config = dict(
    hidden_size=256,
    attn_scale=0.125,
    init_std_down=0.025,
    lr_mult_up=0.993,
    lr_head=0.00607,
)
MLP neurons of a small language model. Each row is named by its layer, matrix (down: output weights) and neuron, and shows model dimensions 48-175. Each number is 500 + 40 x the weight over its row's rms, rounded and kept within 0 to 999. Numbers have three digits each.
Before each neuron's rows, "fires before" lists the tokens most often just after its 100 highest values on Wikipedia text that the model never trained on.

fires before: "1", "3", "2", "4", "8", " |"
L16.down773:518540582523514502507568496515540533484559488523453506481506493452486497527514522445502481498568430476493508480535448452493477557446547493517520365517502526446454543522501516542528445537445367503453461438478487501471464483552505488451500544568467489448545469484497534526559520469507501490507442585495498497532450493510561509501534436490328471494525467522490463475548507469487554494523

fires before: "\n", "==", " =="
L14.down468:490480507503492456523542521500500517567441490469485446484501471501506533474472509546442490535504531501556530495473465526529484519468516486502496476424502561475499485610502480507475569465535528555572479525522435484519511475428514565496492458440496534425480517541402516444457502549520483527577418529531506498481491500485477579515523527526524574509453506479513489447512474462407448530524

fires before: " |", "ed", ",", " ", "."
L2.down6:470446510458551493511480432471565588435525580542522579515502499500487497444475477475539477470479535508489549455494495498449451481515554493450491521510493401486539509519475489510520524472518537517484542460455501494423486490517474509484467492500461569444510415454540487487479528473513486453468489475544440520464471547499470439496539528485513477470474508489486500530568475470432585535483

fires before: ",", ")", " and", " of", " to"
L14.down580:537510523449463391526505480548489491551513496494490611563488457489477548531531566425544509476454469511502518461511527516492497473458446452470470492469506470505580457524514550515414498498439513492548485530480495517489486547512522423547480471544548460516476534479416477604519500408536583504516514477513533531512498509472451524477532534534512492506469456502448511559501485523469567466516

fires before: "s"
L12.down830:478495505464487428577516527473527543551511433496483459450514582575543554469547472492525493487501561508461524457533462490542434513539476502503506505533580518505565487474581494440475530460443492499488572506494518437541478487482442556484518493476539463415545572555500449510577493527512532478444459510500469519507496487513465505482489545522465466528473564507496572533522538453565593497531

fires before: ".", ",", " and", " "
L11.down37:522447534560518539519479460488487514466478509528451494484557491493482488492469491580500535478431513512511530527561488451540533469491516449497445414476564532385490523464559491505473481535410461528519514506540555515492497519460468526524549526407390511441509523470433467495528482462516418488467571506522492544529479526449594447446522498549597577498495475440508487478469510473513452435524

fires before: "4", "3", "6", "7", "5", " the"
L15.down794:479530461505571529522531434436450441481478460470515510587517482455534535441477556491547501511495527423548478542474447457451432480469530474511460521488523484468507487484474477463459559532462538501472528561538445421470473537472472480445547567477427445420526557515517509511554442430477552553526596527504507553504511430540525509463517472489532459449496515499545452551473526490548537465508

fires before: "0", "1", "8", "4", "7", "9"
L13.down535:506444516514422474489542499461509446480510443534515563567485510504451534548517443517578413554530463539485504621504529480407530494521527468517523562533501521448500542533461449547621514555491410560511557455567477492465527484549412465435462513571565502495417532505479467506470408460571499489519481504487514532499447502541526450499476468453493488491481482410481514476508469485503474486503

fires before: "\n", " |", "'", "-"
L10.down322:494410527480441463561481480518480445536532529469476491432481451561484483469523497494524450503495491466465515560451480507457420569521468528576518520525486448463514547531470485492502460508550427481427562496516544487561517530533546487542513547501513498554515418519565528478501424492460498455458500455552540564504560511508509476517460489536447480501518479479461621517487493572502561557511

fires before: "3", "2", "7", " |", "6"
L14.down507:601566510513483572547498401496463569472411526501420462437488466478470510531512515553481519524482544481551450511548480470489494572528478542446604518495491513491428517478520480542537467494539468505554431499492505460430512461477574493474489463465525459559484536455466508516514528532485513478448464519475529538417461528470494510465490480469467478551542501479553468450567459546591513483503

fires before: "2", "1", "3"
L13.down239:473466501494455544559495504506497527500494478427484467487525535474555461493489561556424415567547519493550509525517471495478545482451521480426524571480485559429531463494520493426471513413483502496536386504578569462413558536497430542575521494470464527487485486524493505500460449469457535483467472504514412473515507472533484493476529498502528549438541521495424586535554496480447593520484

fires before: "8", "9", "7", " Massachusetts"
L15.down201:448526553471527510434493534459421423532473475516520435458420458482487569524501505467503496506548594490518472483444531455468511485500542544498505564560460515501532506472509518516512478414517489530495517490436499477457509515459540585514550489536537437574551465524485507566529520519502496485471440524494509400499552503486473479462494576507413515514533497449551524563506468527476447485510

fires before: " ", " |", ".", " May", " March", " November"
L15.down75:564539487416555568449514487450528499576561548481496467510451455537511505444506509475524518486485542440438407506480532506499535512476505490550469472551516478632518541481431499504472486474460493480545464599480432451532545473487557431519486471515491517491540485485445534408535449531482501470460487537450479470525512560604504475504523491549517493481497414540518459466550509481441525515513

fires before: "2", "3", "6", "1", "5"
L14.down108:426496522431425528493573444522494533496443550473496456527430535447554441497481495495490485539537575495490468504490484477478483515463481495519525502478631466551503483533464549529563521415445517423497525519512565511442472448500547527497501513451445565532443508466486519488456497552469605548508490483518525481459457482446477535499501543501469552502514551590486554512499568503583565517514

fires before: "2", "0", "1", "4", "3"
L12.down415:500471518412498524483466464502489498471465466495567575560475465464522433494464496523491497481518532470453512552532505568482475466483529477456461497461501617445480550486486554509535484480465491466535469566448475483476516485551501523480505465498528497549545517509558464509436536469496493494513482531541492452522479482465401491474490523532482440426579429510458548528598455464486503553423

fires before: " |", ".", "p", "″"
L15.down639:565538463535478518423436464511489490505434474494548456474447446523472547529529530476501514500537441417470509504499534501470485562460500462429523504540509453509501481476459495573530488548545571507490457500529518454438483514456445578521455522422458489451528538496510440493543524490439623515482519502534493537491492538469499456501546546551538558492527529444507536490486541496546526508561

fires before: " |", " of", " (", "s", "\n"
L14.down702:487536506547456492481511544452546518584473470495471570500499464516544484548471502442606456545508505464456507473545557538501548524497486460448502508523425577434481555563550474496547492539495495485451481580473591511499480376515534482532487506464493569451547531448516527524469519457473484443574490548499603464493471485496565552522500401488414484464446487533555521553471497526501454487462

fires before: "9", "8", "1", " "
L12.down630:603526415523425496485522482493482542538545479580561512521548470505508421482481476471485537531501476444572517507473493569486467523473475472509520499438513468481453527507483552494494550452553523535468485484530446488420517540522532404497524493523524508562506479492489482519497502467514510526568424461491490396442503555520473449532538525565562441449539438486576559528418490425470488444558

fires before: "0", "1", "2"
L12.down1008:476462519535576571442485461506556495444551544524491508503515544438470510502493519488496502510510545455563550418468510466490522539446485569443523485469482520520467426551503541562519459483522484540508501479405515435518528516510487573609491544523445497453523481503493392484473555523506474488554497447448511555474446529492540535483489472505446466459468542506536499471512512491438484520550

fires before: "6", "7", "5", "8"
L16.down854:460525536538468432468528462473521484472515516505525471516547494482477537508455538479487480566499554472538511449465456525453593478499477546517461593491475522470505532473497479424477467434534516517522507569517548558499463522433514479537473494466512462572511507526529512487497483477558455430503525478457529506523521447539605497519524512499486467539474487473556437508522513509476455395531

fires before: "6", "9", "2", "8", "5"
L14.down569:498488525420487484500502437467517547528476499585500459496485528504535414471550477453474502538553471487511509544538508555427453536467531437483529482416507528458550485497552420507459512494438504548487500485527428504459481589471464505556447519537533540539483487517560468485450471458565535460491507571525496503501467464546503465511500498462596583491540465505456503455467621533447437459497

fires before: ")", ");", "),"
L16.down397:498501452480581460512467490527530538469500475479506505513513550497486418519537553544562458479507544415525563505464483524512443416465488556397530531517474438464554415523557493491465507432485477480530452474438512545471575509476495536480488498495520461523432527491487493554410507537529513446508529513517563524435445497529506477490533515571495485514490488483509389431452483570429532544500

fires before: " and", ",", " "
L13.down193:461443550506458447451514465477494484527497498517514466569539470545499527501475532540489460447455462487482498426495545467507462488483459462545534438527512570493536471495514456562488531500492440511486465514460570505499514472515452607510521595537486424560476560595527465537490535526471496490556525474436540442520589509533467512509481510540514523514520538431485494530439506519449548481518

fires before: " ", " the", " |", ","
L13.down886:514473525513499525513555476537450502478494470510492478462492514476570521557484570475487417534505440503497470460415442584543499551432517479513518500489496564418500540520517526492460479525444524494536500498428491544407528450507503528487497502498518497500491502552514405511421474561463528411462601529524468506449420517537442529532498545498489477526506517509557510517493478570528470490496

fires before: "3", "4", "6", "5", "2", " "
L11.down898:522494513485492595504559514466488468511493512496531484434469494516613461495522492464472495514551510541542472527501531471551511603556535495597545459523548511537502503511483448473506529469539441494493581448464524531438461473474491563455551500463548572445455480527419471491451529521529501473499535494491545416530529465441444419526467490502463542514530493546504481493478524487472504511464

fires before: ")", ").", ","
L11.down371:514421463476534445541512485484449573507539544511463509507493481457561522458500466538562523470453528498497536451470460562523572502507477457460434574491486480527506417485529467482476500480457466511589565560495522504484495477494518519501529467501447478565402498584446506510506514482526607471494545511547554494499469531476493492425534524541470488491552432551528552564478505492479522471503

fires before: "2", " in", ".", " to", " from", " of"
L11.down589:484520554534450473508464498589538460379500548539513481435535476486578489509479526531526492484496457566546544425427506488489450509533517515582450444510550529530530505458518525527548491548469534487485539487418528460509507543472499496536543467510491548512458433493504478515495519487480493489504531464541495491481430432576412500473408545446468505558486474527501496470552476491535461482451

fires before: " ", "1"
L12.down955:558471504482475483434498530505456464523483464463544542488507545476571498493492608494454485540541544496467515505469530500527510442572448434481559424507522488477531483556468450508478491502509559564473519564466432521481522460439508566448509475414554545477488420483505436466484491521445495546559477550555512510431398477502468458520509535599545603565494498436454510500516474549482490547470

fires before: "1", "2", ":", "3", " |", "5"
L16.down294:509451584457466547497508501520492532522502550471512527524565461477563537529519491490531447487509440521463424533453495499516495415500508511538391481522462463554514590441557484470454474493466461496470495466477517573471473515500579499502513476476485469553546457493446492519507505514492482578451438498422435490480509527469514503487504435528572517591435565532480532472466589489509452479497

fires before: "\n"
L14.down717:446520493503472571478521472489467464513503525492486615506538481492458516436496483516426540585487538470477571460521503458556554471474463512469496447497526458501441495454519442483507511425511514606469441470480472479520425491564507472502507472498524497567508449438469511521587458446523489520522527489535511533511469556532443452528569462468595555499560500502514340506471524524378452413521

fires before: "s"
L10.down518:486542514525515461428487429455492457503550523452510523504500544523479486531449522508545543463489550507434501522440534532566520521456552493440485522537475483550415539454474523554534423451478500448501466457450498477500510529476476496449554487569497553555448447522447435509552545491443503453463538498505454562511512500499497543484561552453439499497482528489533483567496565461451545562533

fires before: ",", ".", "\n", " and", " |"
L14.down447:497437510528589536516560498434558484511458497533474476534511501485496497540504554484523575491429444511457519474434488592493438489471503456529464521422551497518534461387523430504511485516487540452516473466487556447502495471514419544554508506497503482534545534469428480471470475486539467511507538490528524421538546484538521537499530509514493519503574456546537543463510539456544447493552

fires before: ",", " |", "-", "."
L10.down993:489538583544453521483482503490478567490474603490507459523455418540470542534504387497477466463523555545555512523509533458503498479456503506476491490543435503510488494506560510456540514507547491517437529462505517477488509503517506494493507517498481470542447530482440433519470494539519506566553462556562456513484508555532481465582480552510533487547455542548489505521499458466504477466510

fires before: ".", "rat"
L15.down951:471540566438499515471456566491459467514522565527509462487512554477528486540432477489478592617535481504455516408491500583498499526472530487497505462521515497479431462480518516585511484509533504549479441561472548542521469502450493482512487505514495547490480464500428476574512485503438441517510536540509467408432533449505512529470430569511485489467512534515488543481518532531478563499565

fires before: "\n", " RUS", "2"
L10.down389:447500497552483509533483492473512526488550545523451516504454493548425541523499529496435414554531516424550553493454471461498502460480479469595441436541518564446474581496485426470453495491514474483555443513506538519526513517428493439622556505527550538501570495544451475447461446501429512484408547476476486545495474479492561535507547502508445509499504487512519504508557516472485530451466

fires before: "8", "9", "3", "4", "0", "5"
L16.down739:425501454544505465482569516476587557484480459522513520507471579452534503558481463561445500540483530563509528465509506441501507488516518500517488485523516542450521444507577537458532519527484533440546497478502481439490512490482477529493499509478442539427519461532498454482465415434490491536481484603498479530483534419549498495555477501523479464508505417499493545491473382498602522497545

fires before: "9", "2"
L12.down223:494576532522525476539472461551505446472466496562534498524461445493546460466464456573513603431504441481486522524585537429522412494489470508491514522468466487502539557492474495520457478481514472491437479541554480496526567513558504521560519507458438494472488497558552498488498503466534510512536431527583517506495513467479488480550463537530539424516488530483559450456477522511466484514531

fires before: "0", "===", "==", " MF", " FW"
L14.down948:505432496546519488493550438533477432521481486594468503471464544482547529455581536523557538497474469520524420579514513417480535447517472506536594526478488432463505508392569493466453486501484475413561476517577476554463491479435539449456538434541395519546486471477476474468513510520478541498476557427522483550554468519484518472455476550480512482499479534535482550492516531491490528511509

fires before: "0", "7", "5", "6", "9", "."
L11.down583:461552526497548464436488533494553475500498517605507508504476490488526552401452479564503555474506475566496538487489486451479450507522476476596568514465499488562408509521538456549546575499564462544515461506515445475486496499506538439445515470517459489362527487428425492519455507559486518524459534552545514420540510515544570527495466458520575450475506564523494584549526422509446550486535

fires before: "-", "|", "\n", " "
L2.down638:431475465529476470469489507543454532533530481449459537500408540580473577527565480540519476522446524433507536601528455490456435524450471455517490534491453535519489537455542477512515485513505451550515477556555482554539472497453475459544518521534445480534457454532530488505551440463484451500516501426471559466517526471516483560524446521563478496465475506505483487522500483572465482472488

fires before: "\n", " |", " is", " /", " was"
L14.down848:498436512437601468459502528585541489532495481478542543537500491469495516487455441490530421526508460540480501481522517500456561496519503450628542517418451492515496489511449516427455454506540483479495472570439524474515490521518475536493572495501500541466472464492470457463521538525525467557485480576426469526466536535521547544527533500401465537552505541564453541411499491483537519504512

fires before: "s"
L10.down117:469541587454517436509496537476572492536494478517455548489453523506548546521536505500451473500487517459508571548485487545515465533490472526440434516505475475519491521474532483463528536446493462483475572564480510458482544527574385517490499520541427513487467523469372478514491545540477533443452514508460529525516518569496443487569517488501455551580487483504513468477494548543567493477532

fires before: "5", "4", "2", "3", "1", "0"
L15.down600:523552553467505587523521514499444498521575535507479481594504510475425487460436500510468484427535481568514482482493453503501548419560549579434487489571486485529495441582479524494502565446497488473536506448496533547459527508469447546489509444563519408474545457529439580553529494501496461484432519464493456472509535480524461516486455505506531492489430551494504436432496457480501494442479

fires before: " of", " as", "s", "\n", "."
L2.down228:508537469482532508499475499520494468522530500488533425536477461456448494477504592405568549564520473472488516495458496530506456482464479475525522439435509460479527529498488552481478475487503522511520507456504493486511448513495472479500606559536457465479495548554488551572536518467438498485485492501495518524501472473483557489479474536467517555458461549498527478484468486517495485527440

fires before: "0", " |", "9", "6", "4"
L12.down608:575553460511523482530506468514475501469507435463455520528480455527453532467540523495516466430451496481511390545483441518496471543504577489537550489534527458464436463506514481519516486512500479504455521479499551484508460523511589511465505526484532489435446570483491518563555464532541561452568502541458526563500477524470477474503505501558486544552450476578520537519534538414557444451497

fires before: "5", "4", "6", "3", "7"
L12.down317:533557478445465497478490477598498469529460485445416454455460512509567430493511518474548497461535510474532436548526518416544476513530496471503586577517477522570484446492452506559516531441504394539538520515544541525485532499525464467480518561471502470443473470462454438470489453470553558428518544405525502478491537481440472488568490527477531564526477491528480529479535479468457521518481

fires before: "1", "5", "2", "0", "7", "6"
L16.down716:444510582530471528464451486526451519461478470428481550514512483544501453545558547491523452504499474496440533478502515580481506497486515527516467469486512550482506554499474475514500469512399432487515542457540525509451438541481546418434429499562443524483506512483513489520507439510479495433585413456542515524472469421529501474499442551506570544463522448481542494485550452532483625469539

fires before: " |", " ", ")"
L14.down286:493515483594435518409458466579484526482444502536502528496482512516519544447553590574526441479484433483575459484536494458550581463528462475474502539554513560509525458542454497524506443497495467427550440469481464513483457470462539548472469543515511544500556517516529472474502503429495528458508517502510494515444478438517467484517510501491510552456549442463548488534455442461419475515544

fires before: ",", " with", " to", " of", " in", "s"
L14.down496:536472480523525489543559504475443470531501502521461516513494507484570461459512465432563527606539556507479493539494474438499529528460527432432564464479437397536545467559495520476552496497563576458431515422486485469444441464495451552513613506507529410477473471478502505575445471481579540544570513517459443506539533453517519474509469471527474503487421526573592442572536543467550497452532

fires before: ":", " by", "ed", " |", " file", "):"
L2.down763:491470539474515497542504501508471507537549494464504606457525463460462550518548500502499454473498488555542530500548483470533523438543487569556505491415484417529504539436477480522469496526505514476509508534563491481467483497503446603502467556499493446498543482527503443514499400491511422506472541476523537513494531526444537539407531517414538467554487433489530482505467524484468461560569

fires before: ")", ","
L14.down71:505493471506537451517518513524540551575532521547555569500444472552481505518480533502491473513483535526519500408459531464551461455546476490498502610540518447477521502530607486442454525430473502460575457490499540466382537446488438483524466503495487455488523518534469507522575552516521495504521505530586515455512490552443479514544533504510502415537476519551530457487460519507465510486505

fires before: "4", " been", "3"
L14.down358:558572471534488491479547527488456489471516536517499508536462473444534471528451529508553436540535520477504434433480497573488485501542550504526557455487482583607480471504474524519496548462518530500491513413493439477477450569487507506466493598568589473509531548555507478500546490518565521466483466490444472456554478472475458497467533409462524447498490515404530473508504453573526467496477

fires before: "\n", "-", " |", "=="
L16.down899:526459504525533489470460500485534482536468468461505459518529510548528448489447555487520476545438508461470444547531484520517527496573501590508456445505434567471484471544463512507430415480507547488559488457447538534457498388510464542465473474470494534456486448467465435461516510522483508455607461464504491510431453576528518542456476458490534523418446426569447478444533487471491456499524

fires before: ")", "===", ",", "s"
L16.down767:509510507571628482468442483554514579586517463472512477500456572525519450534453538429482492455476470513466451479481519502463548470479436554414467532475493453493542453576501565507544465532473469463574469504449483509415504446473540464467549505495488456502495523489543555531486566446513483478519508468495498579536511450495522572489462491496470476512431536527565445484477506461523520406492

fires before: "\n", "=="
L11.down428:461426459510526508549424518503478513435578530479490475521463449582476469524478535464485565532499501432508491542498537496527518462487423504526535456469535552441396552494534447492518493435511518531510513444545536471469485466565436436529527516533542480514466491498580454568576488451466509497515435514516453481539383466545485515469532570524483517552532465496507426465493488484512493471530

fires before: "9", "0", "2", " |", "es"
L11.down804:496526468551516464525530459486483512510483459523441504557431504455489437451478357514503583533545568463469516525562515473424477513503528524490576488534521468485523534545431567453516482470541461517489501464491484547481478488580505496521488454436495441485452525414525496535503502566462563543563438513447525484491487528462539514605448491427540531552522480557500433430511444426459534454498

fires before: "0", "1", "3", "4", "5", " to"
L14.down281:488508515469446493551468432535491505486538540527477419453474487533520502484447494546469470456426539522523404530583523529499507541478460571501491460533525536529455409539501517480512519542412438440525418379500585446482479521520487493581464545473514484463502445397469515509485525564558473484514519533513523510506551455453480492486507534490489498443441467529558443481523495489493565492505

fires before: " ", ")"
L12.down522:517480464544503495556523499508477557535524475498481471547477552535623455558518420545434496498521474489441418466464624512465531443497486527483551440484508613440472495485422465500468556493412578499555509581523518515412478561464491539530463509532511471499518494523555443495471472491476456504568526513575477412584503494444550442480529519563499539534487444477437477564499502516536450520510

fires before: "\n", "|"
L13.down449:568467539520476531468536512565442512489532491527475480488548479507471532500490478396530484456503403470547526598414527502517534503497444519437522488518512526509477508573525528562504460554533572518474508528470494528555485580466478470502503504490488507532463478494531551491494512538456499517416415471458489465511455545556542540542530517474545499463492549490446438533452547499488479529433

fires before: "5", "4", "6", "7"
L15.down317:504491496474473567447507479474463465515503499483503563497508505508510428523474462461470430513500579512514441524512464548511548510521503446533557455522588558465485490497573509476512539516522462528466524446539463579513466592515520498533512521554527546493427478537551529545528492491536521499483487475547487532496586469522450498529484487488487516495461509497514567509442433496479506436412

fires before: " ", "2", "ite", ".", "5"
L10.down516:533521538519538546430532514494542475533531496468486458490535528408571526519523516507459437416562494490499441455508493439491485509574558472509390475515491508504514522508453501419458560566468558487514602530481479478480515481534563460437544463517562498468481506429510478535495477533509453457499537458442549499436548499509490498519550546502549513507527524483556496474541496462437577525555

fires before: " that", " to", ",", " the"
L14.down909:456580528552557493498534497555463482569508548525480481482518461471532505444526479487483461487432496431487520529542436459514452455513558493486491477520441504464562539541500505518478468477533576520531509564456505523544439505457455482507553496475439542490480511524460515519527491486388464493510532515488534518513523502536547497443464510579549473476504436427441457472457536518553471536470

fires before: "\n", "-", ",", " hold", " as"
L14.down650:510515472580610556518489507470500507529476536378496498501569512560495418493511492531458501466514513511496575452486527490509471581588510496462580538505401551489452521506461456527508557493487425489463485451470541475439506474495475497478508521533546521530559518488481432443512530531467450492554447458442451473519478501549564566538407486469483473456492469468493524528527436513493517503508

fires before: "1", "2", "3"
L13.down234:464502570545558497535517383503544491461527499504506521519516505565505516566519469539512466502481495472511451492408490576514623602513420522438501522458520538519461557496547512486480507459453508530480454528520514552427453502451496524549488511512503465488464483552481580475534465532432493511477480501469473484486518536499495477472547508493529544420546545518446509445472503502462515477472

fires before: "7", "8", "9"
L15.down192:522500522525454457481549521462428485562481517489522529530410478571582557527557540497468500486541488492543509450409548500511423550514511523496538500536528445431485516497470507478577444506497567504456429538474511478487553491534547516547501487569499430441536487523441501431520540460463495509558554507578487484432450539520467514517510485468457458472455536473526470614539474437508472485535

fires before: ".", "–", "\n", "-", " Succeed", "1"
L15.down73:514442504497516477428565472425504531440497456467507577478522394452564496481517519483532564530490500450477529530446473484469495475514535494502465495478554431479512533511502540525482534465505486529552489518482525524489436519510495468483542448523468510514505520544502504457515585547484481525541492496546552496566507483538532476554533560501537571578524512535469535542527468498494418454508

fires before: "0"
L14.down282:486513548481424482482537559453486519508464553513494523466494488467550456439442509482493548482505575468606539441512509567523537488513538522543420467502484632427467443491503457532548516497507421404436462488466437492535447502496547475551473545492492557462547477447549525546488480450468510430535488552404486498428501507466566483488466465441470463539534596511508542486508451484474519563517

fires before: "0", " ", "9", "ed", "2"
L11.down776:541553591548497442440468541444513479493464444530402490475526508528530529535487556506482433426432461462521487507548430447424525523536489536511485474509491479494499523527503521540516484548545506502500481494462565584485507416473493507445524505509487521490569580372519532529527528514453482538513519335474581463539482486513449490476454541424505472468488472513487510526480472567519544526440

fires before: " ", " —", " |", " −", "avi", " Total"
L10.down339:489458482488579549533458519503484447516469474445557452475545454527578475495502463495543552439470483474535551415443527540489473518528555524492447463511501505527513520522496469507504478481482524485500492465403569513497579537487530543464464574523524524543523501636446500470522464431495539497481537531463450537538445418472503412503584567517368564538527466523442546530502482556484476511499

fires before: " |", " "
L2.down1021:444560454459498493540524430532437466502477502496492483543557482495465467532475471483482557578439513457497491506463491538457540521519388507472491479492506489478399461501525535530477538379545523484501643464490478462484531504507463482502507472546522510533464471433387485533498518499496533451549485445552425466542458479499422516495460556536560501484484461548524487506518497558558519535529

fires before: "0", " of", ",", " that"
L10.down2:502500509496501486520526501437442476477469503549542490501504443507472555442512544531460487534443489497535538507544487430472444515531455491570554460544556476523472496571502506534444444526485591465480567543548481549408444553513439468495505508484506490445505494525500575548525511471417458595480535586496450528455510536464521479481465499490447554455501535508510482508485489526513504527519

fires before: " "
L14.down709:482466456471412516548522490497490450525520581532423598493527489472522536556469499500516463457493377530499486492494534548513501496507504513485561476499587498562529478507470517526485455467427502470470487529508465484455472476598451513439466486538550506472461595569479501490415542535517422467450465478517363447569554525492444561474517508508471548547450528496471524469492528471531449582534

fires before: "\n", " "
L13.down15:525462453518521498503480529470527581513447531519473483521476522460528518544544447480532541580541487520491522532517453467430496518567506564501503537466480550569530493514479562410472469590541524483480503526413496466602536561447571514471516484510499482602510462446477561436464471500516476527438500510451510532441496517521530536571559500535523460419476494551452512509509501498496475485514

fires before: "s", "es", "ed"
L12.down970:540494456473433412563590459485500519485490459432462530565519487488468453500511530548543499468446517472509539539542470496509466486486531501525507531523472520573501487522476575468558507545540464511460564529469487514532465505502446521455579478478482475471488541478427561506570559556535520497532476523474474525493545482517480509450518566426450538499491484517495474520557492465597471524510

fires before: " ", " was"
L12.down373:545574526437421483525463487470480498493511456492542520508532533499465456543585457484478542528461462504510588530500535602548512596541497563489486432575439516491492534507462510542529486489519454527504437539447510498492433574481432475488462531490527534507520547558423474443449514512475516519474479594519471497529514478522502485485507483422476461562463553489457520517541571499479405510480

fires before: "s"
L13.down779:462516558486552502393484490482579488493591477486546453470448483481483482541505490491516448520411534434405435517497555535564504517459449521517512499495483496562493514504483474532465482496526430498466403582439548510441485507544489533459410523543538438435508554529485478481535536540533499505566532536553543541543468513516517526502468553509470404513531498485525493566484446449543593475536

fires before: "0"
L15.down916:497499491510565560501541485534434504449534491484504463466536501509459505591426580446517518592478510466527562497420421563507471447449488521537523481532542523468477440481522475564547502486531544493477476519522465520502514552441460477459489463571549520517466541472510521543568517530505453464430434502492412525483555486460463504547531512563552525428539548472510568497515491498484556519531

fires before: " ", " the", " his"
L12.down579:556499529499523477480533476480496553556564552501531467464506542489526541467460476506522471617500455433519473472504487503493529458487505524507501499575544495428534533502529457469548513457416491495509503439506470524544520515466542545464464542520475539515476506516464461518480463454522506460514506532558534466488517455519459444527463508497473543436589529508497585501508490614489460496435

fires before: "0", " "
L13.down566:508502469499479504521483520513469499609416497468499458512536519490566453545503510498532482502427495482506514457449430554547512510507397477526521459545500456510411501497534510574478558444555453456510529542481477525497557558544474498430550586554506512512421525412461522516487569510404565504480510485497476475463454475504387544485541530536560477480476485494531468522494453505539440503564

fires before: "2", "1", ".", "3", "4", " |"
L14.down557:499469574439494445535471548549497560514519514531466478544438448492506575519423463552500456488483481504506501523450507505483481534493455517517531491549534520515526452514464453499508500497469543546453517529493546525426473484532512522499491460527430556450551489505522429528485503477482547581464507482484463427503551535546435448549545539534512557425512510535577480544483502495514559484461